MLP neurons of a small language model. Each row is named by its layer, matrix (up: input weights) and neuron, and shows model dimensions 0-255. Each number is 128 + 24 x the weight over its row's rms, rounded and kept within 0 to 255. Numbers have three digits each.
A block is one neuron, or neurons of one layer that tend to fire together. After each block is what it responds to, as a language model described it from the Wikipedia text at the highest values.

L2.up230:137148148168110127162138098145142140102145116116138160176112146154137087102153136135169121161119172116121103147148091145079108123099142138108130112122106087128137123140123165132076175110152134131150142137111176097094144126112091127108144109110141142120145166095105165131138116174181118140158132180143124136089116150156083081142112169134132128131092147111165121142137145148129101128128155137121161132116196143068138089107113117131125110148088154107124096091070108146122102114122134158094132112118123130074163123139117140122131166143072125149119115163099130128113124191124143112167110117133161158128152140147089196111112144099165107140125116140073140128166163092123141123086120129175143118137159129070144119108134122130155125095137105158132151125103114133159106118112108
L2.up729:158143112104108136111072128150167146101141127111106157085114135111165073107152120117133135133152124102202152113124078122122121124122113160112119064123109139115135092132135054155148091121098106097097139121087131122134146106119127101115117155105114119147128162139123107110122147161121144128161105124096149137140060149137123142097113162157124143104097156083128144136134149182169142121137118147150179150100161129109139138144153076120142118102134113138076128079148159136107131085158126146123082116125150132122134099129161135133114155124070154099134135128110086142112157111141125100130105166155127103157115109109140104088105082116107131159148097170145110124154131139147126156121106115151135123149170124129117133120156110099089154113168160107116139138137163125192124173117128
L2.up1195:166134126136129144126153149174187135103133149148096146104132133124154124134090091107090100115137118093109112068151113111114121128146109156203095103081127106093145120131157117120079130157106118127110121144108133111101154148132121133119150166146099114131151108130139136158146146164148124076164144142162122094158116141128134110112114151097101127127065118083165128092108154128148113143106140155167118144130123108129146112112120133151188150133105169124170134152129158155092110119078173132093123099138090111121154120123179161115160145157125133119109165112133120117131148121156119135144175109142122113142080103148083129122109071123129131112107137150104127116174143114146105123104154043175106141136123131091141160132130128169129121127169133112148166126160119129112138139082114
L2.up1196:127154125103106104144107072135092137145137109173098121140133185159150110085100134094131164101183136114166123119165094158144121147118120158105113138092118122110162093104142112106139108183138144119178118092133138162140126124100087132140129158112151113119097127104078107128116198086148118102134137154092136169138139154153101134123126115169103119141088126095089146146103105125100123129129156140103124114103144155128079148125146115152135125127117131153097124137111143118147111123111124112128159118125145145130178103146139155126131127122112172140140143138128112133103144166130103142126089140137116094114139129158094119074097129128139087188120107148064118133151172087095110115097144103097128130136157113132161118152157135142148167107105102109098178177100142126148138113148088
L2.up1228:115118142098149159113077119126137146119164146121098158114160101138159135159109115134112149135144148134107128136181118142115160180122106162175129113117115091099123098133148175141079136101100154138112145090106116119097165154122138123129173134114125128161161102118124087106138133131128125171105130115120134115124116139160128097166109175090139116110080166096133137147140151119140117110192109109109157097098141144123160146139115099156149105166107132114123166114126105125154118139137182135153152141115119162122178139151134125131108106148142137107129103148103144131160108102125114138161121137149139093124073123156123177112134116105150168131088058133086137091185133098112112118138167089137114150110136057117153086122164127126107127120139108093125133145126174110118134103129090
L2.up1666:126096114142124140155133148142156150104090090162130127149131162115155148100120118116120160088145154111128144092154126146126114135137150159083170098165121092119151154090172114113076155151140132118151126138102184176145135147097109182110139158167101155102147141114117128113140092122132155105166116175099157140146089126169110117154095165139097164136131143083109111096108181116090120121146117160117123115128114146141091147153142133129095106132127125119076130128135112132103143104125116143120104085148156105082151163133120160149138119136101130127153109099067114145107134082134126182153126123139111129144108120113105133139061132123138112155143112116129114126161101124144104128121140116145108138105126113124138105123120080128110151130107108122090100189120141167104075112153120
L2.up1927:134115131091134161108146108145107153159102137092132148131139122103140085110141096109099168167139143140151148122136114116068120176133103183123157104157097166149146129102146104121158155097137114108088130109111173132117171107144170112118105110103122128124117113133095149092154097123182149174162086109106130102091108151168101107130159144103117159103086151124104149145148096164122159123124105091124157114125108115177117126105097106129109133114152154119106096133100118138163152082133082124136096105115135121091154142081132138169120135159083144114125130115101081143164144124129156165117107124134125121138126096134091179098107134123108133161126111110168169140195130123124159114083110109158086139114147088136159112147118181139151105108161089158172136107104156138097146119170102
L2.up2286:159165120116133095090115133088089133172138093119139147118163153132119098127118132140119103137133107110130118105127160130108179149150112151202119116120148144160156154139138121099114167115119119104116134138107111161126142110123122145105107132137138145134132108149118140153141132138163086121137112136136159177107093158194178142114110090108109129111101168153099097143146127146142122110131139119129121140129147129134137127122123131158129152116133154153116152177124168095146099171131080116117098119109129142071150143092137152137133121124095192119108141158079119155169154092150116156084130127108119137164134098129104135097138134117107133135120073162136118140089108105114123170119095083091166103124126112098132075125133128119131154113118073100146123149141170143124090161139140
Responds to: Ordinal position words. Ordinal words and suffixes marking rank or sequence, such as first, second, third, or th/st/rd after numbers, plus stray adverbs like even, originally.

L3.up147:149106114112167093164174135134163128138137151133143127137132165104097141126150105162129119134105144170107131114129089098125134119143098158130126074110144089183139053179165100116131142124098141161112106124124165122144138129131147153090076158107126089135145162122130146082123129120110115110125145157142130132167109091143103134122132165153128143106137152169150152092127148156132134125116115170116149142109158118149087135125130111142114133144136174126130149110161146146090119146084117130087180135121097114112130157114125119109150132117121138111120122167110090135101163115123138167097126065104107185132117150166087135147107118148093116142138088098108137149097144119123136134107092128132160125137097119108167115121152104140098140093148163116104148164164148132103104104188142
L3.up163:130107152074133113102122150207131121160137071107129163135141153076133124108129118138120134134149124145122129069170069109150129142112098164118125137124127158141128073134123121146112169118101121141115163179112177136131124107147151115113171113158101111147128135136178138096152159137160111155118102156158173119157091110172099155093131158132118148148130124109128187086176141134152167109128135120163105134142117101127116145139107120156093147106166131124093112119144139119116105115121133164130125121145187155184109116157144124148129143154147168136140136145122072108122143127159163136160109161103100089126117116105125127103100111121098120119163083127145144149117130141095170135141104170112118150155100095120149114125160178117122085127128095128146143140111135140143083125154092
L3.up498:125087136114185141147116133160155139137093104134144125072140111116124142117139122111119165125101128138115150092134112139114128113144144120126094128132123096134137124126123140129103119168153150140144095165100156156131148137177094193113098106109073147121176153115155106128142174098150148130119141130150112130117083140138081131136147153155086132116158121104153130143122150140151156114147110151165113133113118140117112094119090142127173130112120137185054135147118147138113181169115130104119120088128201099110187086164163109138131137157114146125120167142146109141071112107135132137095117152172146142137101135148140117149104142134103143154119120104145054171128125126117093133133144101164111123138127138176117158147144134095157125127132089102161140125100132096149124124110103
L3.up949:150137168099134157149117157118141118163115139127133137138134122079156143112161131123112121128125155161159131158138132145128164108129137153105111101131114144140130101131125131107161164124111160162135148133114152124149125153123143163090112151121130132122164113145102188148123126131104153125132123162103091094105123154125093133130107112143118149133097144087126134172128109114167114071120066113131122120123130141154116149141096120137115125143124142112111130103103111152118141169081094100110130108115176154118136132095166155139089132137082100119119164123139150172147149128124154114088100109109118185129113123157140125118136114152105103122139119137132131110123113145154129132124099086159110091148117096117144121128138135105104158118118113133088177118123158154142166132185090
L3.up1027:149168165121129104107121119145134137085147193120101146139113148124155112141156149097118147177152165139110138167144169099125131144109115153164102124103156135165157088103129130130092101133130148084096157095135173163109133178121126143095099129083125141124119144149119187111166135136112111114168140155173176122111069140150118103141123132130111106039124115154115100108139102162136164127181119097140163101122129113102113138083094111166178158149102141153113170103141152117151139130105126122188124127084109114137121124128171135149092123122117133131123104134143131135109155098133124117099145139151123139127125136176101128129103103123117116099125088132093133133115142124080128136129120089154165089111089088115132143148180131130104130100141098108109102171132095126144147132143124
L3.up1258:142086140121128121139154137136123161112130122125134123164137141107108069129146125135127149150165117145125092136184146095131117103125091172118065153107161112148152121132167082138149108146150157105111185140100139090157114155105138129142102129146093146130077126146116127140134120153140164182156114087153140138159097117138121139115161123100130125100087131143108123139121156163137121124128140115160159103107100145122114115098151136130122107061146138120141171133100121124126125143163095151112093133111152111125140133106096136160157094131109166118112181142072109101087126156123112107113110082131116139160086127142147120126084135161117130143097067109127126113127138103105118159112165101107165125138154101108145148096139134149087097096121125128097154166105146127174149180144118
L3.up1832:152124132116156113155125119115155163164110117102127142136142146121141131109160103079140158112104111130145101099174112140149071135154125167105116113092140131147156096098109141131167136125158131148133133109130132099131129105104146123105137140089112132121146123132104080102118141126126172164101098153133106111120151152136092161146159184108119103125130115175104166170154129148152125105181104132109123119104119126172108104113134120121102103101145130130065104101151176173115112132125115140114162107174155107168149102098122098139063137118129155140090131131094140119100147134134161139092157176145131112191106124108134150085137081146144105163150132069115145140108184126126139133119141081117106114147136135099164106127107109124135160120141120162124134146147088149114111089174116
L3.up2125:145155138119130113112100110179130133128116123135112148137123102102117135113144131166104141112157146161131169095105144085105154157152090191118108127175131132143158124102137116139120178141107176154106108165117154156135152169164103098109105131134097143128124134121122157148193142102154105158135125153173142103154141113125111088187138154100116168156131140153107125122141141129116149138132141127137104112103119131069110134131104144105121160127170166133113102136090147102142122097146169104114157077102112128134151140132116153146072135168126083120133088117135149154098129134117166170141133144110129133130148144170159165139109125139085180101120131138148148147136156050102144131125110124145155127088119115156115139134141113100136134119150103094108098157105107117124123086166114
Responds to: Approximators before quantities. Words just before a number or amount, mainly hedges like about, nearly, almost, just, more than, plus weaker hits on an, only, colons.

L2.up432:112097145111118137147163146146151127119140109145098142143127149117158119136111080115109130110144127146096132136101145141103139118131131124137107092138122109187132121136117164158105138124125164140105105146114106146103138147114118130099101139161171129144132146129133116100121130132147154132159143107076142108159125091150111184140147181155126158095064151121153191111149150123132141142144146124132162151102163152133110111102100130169132127122108129104146126100157131126101147169126137134080133112113108130081163172167114107134099156157132124117113112131120107110080107123129159117141140131167143123091089141124131146110133137133127150145108138123087154125137130122098114127136143142144114150124138122081111129131162147092131128103133139155106187160192107111103127092171106
L2.up615:154133140132164130141152155172143165106128136050116131161144143093116137141091131082088136162105127156104102135146142138143116153122078140154117126101140106114142085126085129137074121125154110159097099152121146143122137125168118123104128112125152092111122148123112179165139150170176099149149127116130080132138126133172109149084118122094127123095126110103163138143164097104114130128106152146104142117137123144100134126135124099119105148148127118153140127130089137143142176151102127127097101060152110135084115103173147127145115128130129142148110100134162129131119153136092167191160110135104149126145091135172115116118190089123146172146156096186110140131166146130132126125094118105135123108134142126082098115141140115113119119119152115106129135146099152150107133139140097
L2.up696:137145145178162115152128103156130172143127122139126127128148156103135097139122117097140108084141109171112154148108116152144140153157099165148127145116119107169163113137144113139137159172144137115123117124088145148122138172135165128113131141128149147109149142130080154101117126170142155144142128094149175106116080104139105129126119123140131152073133120132113140131140151180087147097129155144117145136137114127146117129098101122131164104095113137121101136117129173148095148123109088128142169112133114081125178122106161119128117159154113129139065150109111095135041150122107155094140095109139160121149118181173121101103095115129158153135160099124133162133112113129092105126094154150122152138134111127119129129142131116137088173096177128109124093178110134121125155128121119
L2.up850:142143145095152135085138124100153120111131154085164112135122155129183124132103148123132138121098109137137120116161144086134114142113104132157147102144170120172167064133090156096114187132125126100071095130109120185137120135112095164101125122151117130139178150142115104140125169109137132105147191139118110133164143156120139087133100123135084145113142125120128122151133090158144112108154125153158110147136151130086143131140141085113151142149090159199131134136170134139149113158078143145130151114151137096153123147168143117137113095114107131122148161124135157139125115160121153155129111159132108162149114146136087130125116129107100145156166091135146147137145115118092123122134105107118173090139131116138139097183138114118127109124127132085089119107126112149121114134148126
L2.up1077:136129152114145127141106154130136152091102124131130151136086143128117140142129079153168145147139119149126115122136145149123156154111069127130132094116107134146166102120138158116157163142129150130153171120131092098134156127086122105068127115137134139146127134126136120140151082134122129149141164145129153136118096086141083128132117147131146146106122125130140150064101129141140155132145097097129149133101086159109119142145077135133144126125121139149074128115134125103108107130143092141132139093141119132108163163134151139130157120160101128114115181136117145147084190126127157117104125149148133142123122105140124131130123122112128171124140138156138146107135117111119122138135120123105148103149123125158068098147110125125114097118176108122135109091147146113061099154147129
L2.up1602:087098119158152126138116136126141112126104149139127161130114155130171140125151110131073091144153094142074101093133123123142154129149127121109096101190128155167168122135125116140126152113160103132134102165114168120154143127107104134080090120144111104113153152157134150137141148172107094152136111128156130118116092149148143167101123124112116135113130126133107139166110148127149160125135136110147117140124139102136124114103081116178139117128117123106155151121182112148126173091149111129129171137136159163173153122119108157152115105119095120126104144128125113108122170161109122092092115125165131166154089126164120104135120139142125130165125107127162093132140150127075109156107119117118181142105142111152122173125133169145090104116164120136093164147115126142134116147115140
L2.up2190:123093139106141118117097145129153153124089135102128112144098158071151133117136112119107078121173163146118113145190141107131129160086141143103138105137139109144152090159155153085117119169175167119104085121141163136153107161108130134104044139082150084144162149078081132156139178125168137114128115142171097132141116117153092147121141112128123195120117135124121139106108143116126127104140137148161171118169128151179098154109103133148102143169171152115113128098110148115137154150126102142112173101115149090102133153166100140090079159124179132096137117160112148164125144166147145133093107121091161152151149106126097139122141110144136172119166123119139136136144128110114129121139134141138136129165121133131177101097118104144126169124142173140135136124136139150150148111112125
L2.up2228:109142123159136132135129159149110161150103110120125163140158137127137057143157072118125113161154111141115125145124099137151127104118100157163143111132163084129138136093142147112149177119152183122111120126095111125159127130110140137072123116132150153157173136135114144066121123130098125176149106148118193135042051107124088126171160122131150138120100111102116153102126190118139158119148128095152188138109102133139138137091138114103151125123113132138121134129089139113103146108120092102138146118131127096147160153120112113150091131120129131094094109114143140139087126163134139129100112122129147110111125129130118130105092121121124100135143140120104156135106092112079115146137162129131143111175118165162117157119115094132128156092121143162075131152174166144149127142156112
Responds to: Approximating quantity modifiers. Hedging and degree words placed just before a number or amount, such as nearly, almost, approximately, about, more than, only.

L3.up164:151149122151150115103124109106184147128123128131107127096104151131110096125120108122096137128127117128125153102163082095105127123140045156166114135148164131175160101104139116118132137129131133151113109151111153083141112086116071129107115116135116152139104126140150139125151168110182141113144138150124129134150123094136128158115166127156108131119149166130117095147108118171115094102155112120115159114116165106114123125099106149155123096157116148165130122127166162178137129141140139128138136093139116147104151104143107125131118069116114134121083170152108106151107162163140139150135130134099115176131169136138100135157095104099093127142117092106179174146112143134118099156128140145135096122086141096099152100107117129123100161091077102103116093110091137152134156144091115
L3.up471:135144136121104165118126139158172102151104121123133140115165132120117146129118126114094142115153105143113144161125127129151113119167097170127118162149104136124148078149168085169121136119106103108145121136095153150093104143090145144117127106123126137103136164130146092110148105123160133152135097121097146108144104123154139125153155151172127115133136169106150155111129134109137089137145108158111134068122145103124140120151150111090112145148129139178109127087121104135095133140107177110132152127111092099119152116103116127165147138157073151108125120150135106111158123111116184098135125154146112164126114151115086145088094083138128151131102115120137124096159151100152161117089144101135147128130138108140162145134156138111111152099092130099135132169133145114178161123146088
L3.up1182:138072159108136131142145133176113136127132125140156115107119112123106126118118124127160134105130111137126129160152120114108135181109128125145094158168130142117138081164132135125155115102144085132146135137105142102137156154103108162133114118205128143138113114102117092116148125096176142122099107138113111118090117120113080143093142118128098133119119174106097114108123140155153147087153144164190122116124083136115133068136101146122096099135091178141142152184132116135156131159146137130129158127080152153129134155160115128128168085085092151107140134110144123106121128145135175126133112134132114139147141172130111178149096156120121175160116114093138142132114121119141149141135166139135088110135132097132139127146186112136126110102124105098162153147090098094133120112118134
L3.up1457:122181139119116140155114138164131101148107154112100100164133129099130113146117108134104085144141156134101144140121115120167126078097104125165119134127109132125136089079105097165142135129126099114106125112121128071121129136156112134120087139166143134164125116133104139129114141089133155142120139132110088170137104170136117142122081110122125096123125174082118124101154148130122174087128114149117108121127156121126127171112109103131186065128157125173138172116135152123130134132131143147119114121093120141124145135132179140164162163095147102121081114119131115145131149118113135189142137148086107089137102100115114164107102172121115152123147125110160142155141099129175080146156137160093088130125121107132141103143141116104093143093123087135130122097120132145120144146121111
L3.up1567:146087127151134110163119146142097098106157131150136155085151148095120152139105127160129158148152155111126147097192112142131098155122137116097141127116144131183137102150164160165151149157151159079106128071111150099127130101143175142097137155066142153192108095164145124121159115149108163117137141185127153120135119170114123106117118109134148149156146177121115139139099109141162130123163140094104149111133179146109113105101104097124133070165160129141111122112109099139099101102141141102090119100141109126115139156115147166123132124121116101163100132091115116109071123115143135098074123110161084132109125147149122131108143131108141092137154122094102127139137114106142101140142176094137152093138130134129169116111159086158105136136112132145099093101140100157176105110116113
L3.up1619:154144141133158120124111152146146134148111157095158165093134111107122123133128138109148098129076154113176164094153128139124137139115060142153112120151138104128123101122135122129123113136130111134155163121108131134141163078090161129109085095104136151137132122143150089117132169140094105127155126123100134120103101172127122126121145144134131125121095185110104151151116124138166103109139126104083137049126171131120144112121127100153150099151120126145103100111122120138162116134120097151084103094157157108123153149124138142160152138160120139134112161146130136146107159103223178155144126134124121098121134135132122138084148157140159109130123122172151125135135101148155114141127163142129165157113092145117103144117145119114090153129147106108094114117124149166147110149133097
L3.up1635:154101138125164140163080135141133143096156154149102125117109155164157102073127123104136124129100129086167138092166083135145138104151159114133156114148148095124142093150137092105137109157108127083126121141121112138146122124111114125136132162153129109148137159153157081129151154128139147164110153122088125149099083178134103153139120078131087122103123120123122123140128090142118126107145141110085137118144121127132141148085147113110150095088136132135081109172114126166135104115115150146106163093123129179106123099141139100130115133121093155164115109184113122139072150109110131129136108126141082129166115113191092119127077125102132136135142115096134060123141165111143142120138137138144138118105133111129185136124124091115123149125104127100092128140119123102119118162097105
L3.up1864:111121085087115151139090132152163146162143100129080121151132144120151120134113104101137094097152151117136132123137145134153188117140110144109144106137133097166176107108129126125141130141117077064131146122076126108150164133148138159113108135163128145195144098122137144115157114124138161132117109175090170146152097120158102124112166121125084148139111157107107172079168154120097164100099098154121113123131128146155109097111140110097161120132127120114119131171163173128141141157124147100096135110088153152088153164144158111131173092126129143124163135134104132140156162134125081134097101110105102161160118099142151151127119094146137155129144093134126137148155117130133133151119129144127109129156151131124115155159143109160108134116109089105107182149117153122103129133137134
Responds to: Numbers and ordinals. Digits inside numbers after words like nearly or about, and ordinals such as first, second, 9th, 19th (century).

L3.up24:108139173129147165156103131151137124112105132118093110140113122125134110127129131073090151132159127140086151125166120074131138139130125126147079152081165131131171128126134072109123148117159104107088160123098150122143132153123105138126119121140137089129157127156122099118132139119152117143113118141179142149143106128129109180113135109120145149139129151075126102126140112169110143120147122101130149145106112141145141127113105091076084125191126139119124148098139132134165103176119121148138105115165123098134122130179144137152106096138130159118133175185116153168100116100138146150113064118145107159146107103167135130108126146116173157178163113119135115153140115109106137096112124121097134128150145130094117093162135115124116171058139118126120155163152144171141117140137137
L3.up124:132157144142128098112156121130115150128095096083099155116154154097115107143141109131134089112131113136112116120124135114113104124143143146099153144144102162167166144090143167129118129104125140128108158132116169146101152109111141071147110139095100102158115136166076104108118099142137146153145155076156138110133099135154150146093139116132118110115072149139155169116185186114123152132112147095142116121163100130147126144150127119138123124147132129117139125120134136075151175131115113157105189086127103125101132157158117117138085127146167182125121146147163148099145135096101128174122081109145156154115126117136098117096158085133119125116120080108106169171126165141135143121099146065166148140123155115084098095148140118131116135126104115119118135157115183150096153117164125
L3.up207:146092143131169115140120137142114131130088109106163121091146156116172109126084091138146112120128178088166100130153056130086105104141125154121118108125158125134171159179102104103149080145145144110132179116094123110123121113170141160102114129099147138140122117133106103133147128144169149135082113134138136122138125089140154137110131085071165152136144145152104138144100094128138101094075083122136121126096118124108111101126115122129099102116130086150125156150105127095148099157138138178122144154140125110112099125145130187140102155108166132158114097167109127164158121158090147099082109132162146136139080159085092137107141107136172085083111125138158098134133140109139112130124128119116121127158156134136134117084092174156104185083156128133113137159130126153162116167141121
L3.up526:139106157099082130173134137128117139137188095098143148134081152106109080115145160141112148122142126130094139139124097136159092139115069186138117140108127154107130111104099088137141086171119124119105179091129119125141131152136118168114118185138138108144112084114126143126156165127139149130151100108130101136158099104114125156131142150089149155111108115099092149141137123103160120120101117118135113114144103148148118174091100110115118091101137099137094137126126118118124083152114124102103131105146143127122128143172151108107152088121112106116099135137148077145124135148120098143124151170136138117119107103152170143135102137154138104154099100135108195092123149126160144110107118142106075108119096105152131113128143087134177145126098100128124117146122170143138052143135117
L3.up538:156117106134117113122135142124172144119057088114146127071105135100116124117098108109103139112131108195157108134131091124132110123178101125137090110107131148136148104110124097118104121134138114107121116163122139122134141131108120111128153126141082112143093146148138114084126105106144133148126086167154160121171161146160122172140142160085122142098169099124118139119180120168173148127141114151152130162168112098142164117093105139119120110138142126122127125145118093113122144135153120165123116130111166091120120139104155125139119148139104113125074112136101127125144135144155158120154113097136161130115123145074122140114117098113091101081147119128121150145129155130163133135097131139160091134124134103084167118111144147138132140069107129126133143103128125126095068107137118
L3.up817:127102130119124138138096154151112125156093118113082133083148140117139124143133134136126117143163145166092107104176114126103112160151112107106082126125160159160160156113137090131119131125145131143084126153127156127158130112127134139118112159131117161117112097116108176197145132117134127131133126149156134125147121098143125170094138124122129125130097166114161158126159157153150096124170112104121110092173127096149167114101102117107148151113123101132128170117147106149114098142144085142122113099103133148194162152127169160161115099137124119108109111113130115113124170145144157110159125125148143157110131159164113140128115100178128075143169085120108146143109097123119116134123172147163137133151121090153109096137127162133141125120136116118151130142160137124102159128117113
L3.up1736:139137130130082107131145134113159160166108110065155121096124152122166132131122144087144150139158098123110142128104145123146096128174132167163128132149108128153148122156148120144157130141140150144099113179134149088184138115125130134080097115120122122110124125150084105150147125128112129133144125116117151120130146108119119123090139119113110116161149114117120126151169127113137136102124107109121138103170112133166113098112059137146094180115123092110099126159122085147133156135110135170109138098116112110164139134125145124154126099173135088189145143147130135114150133099106133119116084170137167098152118176141149123118107122151154127152140087144137159142130114083118096158118159098121149128111107133111122088139142134133148123137137107192129110152129109152160101110154124
L3.up2283:156124129083179132110104128125109139131121157103132124135125156085093101180158143133117138104151154137116138144114125092108147110188113152151074149162139114176168114104129103117125080127142117116113084072123147125150154098068139135106150121150106145115109096139099133117117131138126141111130145129135093150149161132130138176129161124097101127100123173105153144114151158131133155095137120098173190137129137118128117184081120119147171144125154118118112133140139125130126149172124121151141105129114133132132132129145124122148083175121171102104096169114089116112097139133118151173148122100091148130129134129147145144120087139129153114123151094092142154127109106118150114153110172138171146139121095106096119118161132151124149152096149086135152124182143162167101150102139095
Responds to: Phrase-opening function words. Words that open a new phrase and predict what follows, mainly due in "due to", plus an, various, some, several, small and According.

L8.up2225:095181103141139122143130124134138101097137125129112109153138110089132170122131133125145133112147129114108147090126141113111105130159113177176154152133100118125182104133122106136139158138121148116131095096144163120120155077114126138095113126138096115119126113080126104128146084082153164134192096120146117104147118151084096086147144142123127129133101125148159190127132129145093181110154129119158121126118156119118106124098127145109155153110136126159135104102137111125136143092110100145074149136111152114135101138090147114141079164141095156112138117134152079137120169171144099134118089171165162113150151154135152153133120134115113124145107127153125139143091123109142088124124118118125125127173118124154141151137140140142149156148120118146148141126085093152115135153126115
Responds to: Article "an" tokens. The article "an" and "An" in running prose, also "an" as a word-start piece (anomia, anion), plus scattered digits and LaTeX tokens.

L8.up2173:106170144111130109115132107108152134107141113150101103140138076156088111158146083094118119140126148154086128097164124155122126087121120119149145147146135154162129102108112119144111138151116155101107146106143182142139157117100164149093146151104108101079134132120150112106118111102072122137126162120125107156143163100139109143146185123134162114106141100158123116151162099136161118144117111120161127133127141158165133120108131101139132136103165124099093105145162092136120139111165122165135119127148125133138084111119139090140143080186120144104130107160101138092133119163124157130100120116127157112098142159173127151130101087144128079115130122141141109122128127098157088144161146135109131154086109169099153088133145113174134122153177115156143165085146189157145104121171141
Responds to: Indefinite article "an". Fires on "an" right after a verb, comma or preposition ("was an", "as an", "provide an"), plus weaker hits on opening parentheses and "New"/"San" in place names.

L2.up97:140112136130113155152118142129146161135105098144157136128139158108139172090147120118121129134100112122169135142126154103126123154157111133136134122155134160132152116074150114082114154112149097105129095164120115162158135158131126129114133122144100139135174134148140184158128155121128146117126127200149144150122144147097143114099129140095127119107137131148135141070165136146122159123145126156154113136137135101127122089142093139148127092099124121133083143110167128113138151122109148083152144132142127163110149127105166119144102135154133102097134133126115146148123162137124123114104112150160169151103176107136123150121113113101159111130146109120123138151147125123102109139126114097153174139141148117115144130164142115131150098120143143105082163172097098150127090128146123
L2.up209:109127156134138143096091166107114127137093159122117158095163085115108214123120119121135111141116119139072153170145142104136120125143125120143128130168110091131130100138084083133102114164138101178117152147110165121118130118138112114078109096132108112100153143142150130138125151125094106111162152131122149129129150111094123126124136132170086151139157154125127129111150155125118144127154122102109121104156137113103122158135132119113113144135121108134118117137120127087099115122145150195097110105128072107121117153072110162161137090164128161141117178121101105130129135117067136127087132104107120150122123136132135125106117105138090095152087151150130120163142102109104101118091158149128139144093140127080106106089130142120102184090107111111175124107149137162124158150131136
L2.up292:109104113150112108118130130098116165162132138153112118154130190153126129085191149153106127148174124134134121119115112070129113106143104163147116097163124145123137094137113059134121126154156169101104117115080191097184117137143153141072136125153111184129130107155154125112113138121129106115153137126122160119123129136145104158158131134150116118147148118119139132109161139135117124151176138169149132150155117140165164084121114142094140141129120096138128128131101140123118140106148121116117109099141107149137168092128128092124117137111193095132099184121114101130105137148148112132081109126113170135134126102153092111114090114148146130199118129116113193128116131119109087135084105169096128122089160111104131090137123118116144134106127123121122095108159155145111110121180125
L2.up822:115139144121113103114119129153135136135093158123110153131177124115168152116150141133130117099103142138107133130152117084114093122114080145137124105148152127114134126155153143145133119163165151148101082161093166163131144099105116116094151097149138132095107148165124125155137182117131139113107149123179148072154168108141133137110128119117121159135124148133114147102151074115180126121141115142160135143136107124166114087079074113102118152120131133094137113112149125129096128085144143167111134071152102180113101149127140116143091126181131132204138118131147141128131134161155128146131129174092115130158164157121125158096171115149175110155116133137146170118126112122111110183102150138155166142116107151078131173089116147114125121129125162136121154107111109118120104167163142
L2.up970:157154148094091129098134138146142136119120101150075149128106141105192140099144133106098159154130092150176111133121094097110109116177130146126080112128149131134161079146150126145128130105167079094142125139123113110148141110140130117101119135110126099121108106144134143162171146122117168130104189149117139126179095102158114139091104104132131149147118144136101146162157126127154156113149136121165114128111142149137130092116107113115120123136172097081115134069109068164123105121096167135103126119137172157128116117093126168159135133129117129143110144140134159137133116144113069178096119177149177130154159136133136163115121106142104108159153084148070139137114153115150149177082161118087178103091148128119177129127105182186145102124146132133085152125100114159124151120165108
L2.up1309:120074157158192138128102135167139139108134135141145087129158106132135101111130134127134122118127128122113132155092088080108066128148178151095081145119151090094127071114136110117153149133158157158138103138108138126118133104124136141105108140095165131116157099155177132120133186114124148110105135081147116123144129145138121130118128097155106111160138119121133146120187108163120174133122157122171121141143137135093140104104081123110133126097108146095104113142090108144156116123150165138115160099146143117121141090112144110127140159112091131129092120154111087144071156116123114105133111163146203150164115173094103127117142145143157115104124119135121141130109143128130132134127152123095109110094096142130137158112143178150106127142114083134110117131080110151139126162154080
L2.up1692:122103151116120126113157072129130156189112100104174138112140118138146125121129144109189212105137121130188122123125092108147123142145092149117110092116142122139125139143148137140139182115153109152128125153122099114158127109103172149121165127097099123113111143149147121117145083123121199123091133131113165110158146137154118154114134124093154106131100138121140139135131107169102133091118167127127168112136084080116125064113100116155130163127134111080071132131163071115128170114137104104105101098132159149116139127096143152164119109137089135132128158147123111143135172136134127112114088137125100102143152182132125112095123154159092124099149122073134148107121122119139129131122148129132098146124165127148107125172100090158152120120142087104116137145095157153124099159187155
L2.up2155:148123099138126135085121122086175136130114096148118125184183139120142126112153109093112112135135137102117123174125128112142122129128094124169066113127106096139138147117121111106093112184123160070143105120095144172141154125162131127117121098159161114133074094114136136167103123111128109105082153137130131136067118132121093095120120126143118115131107140142074130134163122091154075110160125137103073137141151128182090120132131119122084092167094105146145129091084124130115078168168124091117119140133139137150168119100142115115086106140131124159106147093167126130143119114132107127115146127116124110146144106101090133118122118128168097133162113159137169139148128116133135146116119153137146121137134104108146085133150174110134151111105134146127169142142118156138126130155090
Responds to: Article "an"; year digits. The article an after as, in or is (as an independent, is an extinct, in an article), plus inner digits of years like 1990 in tables.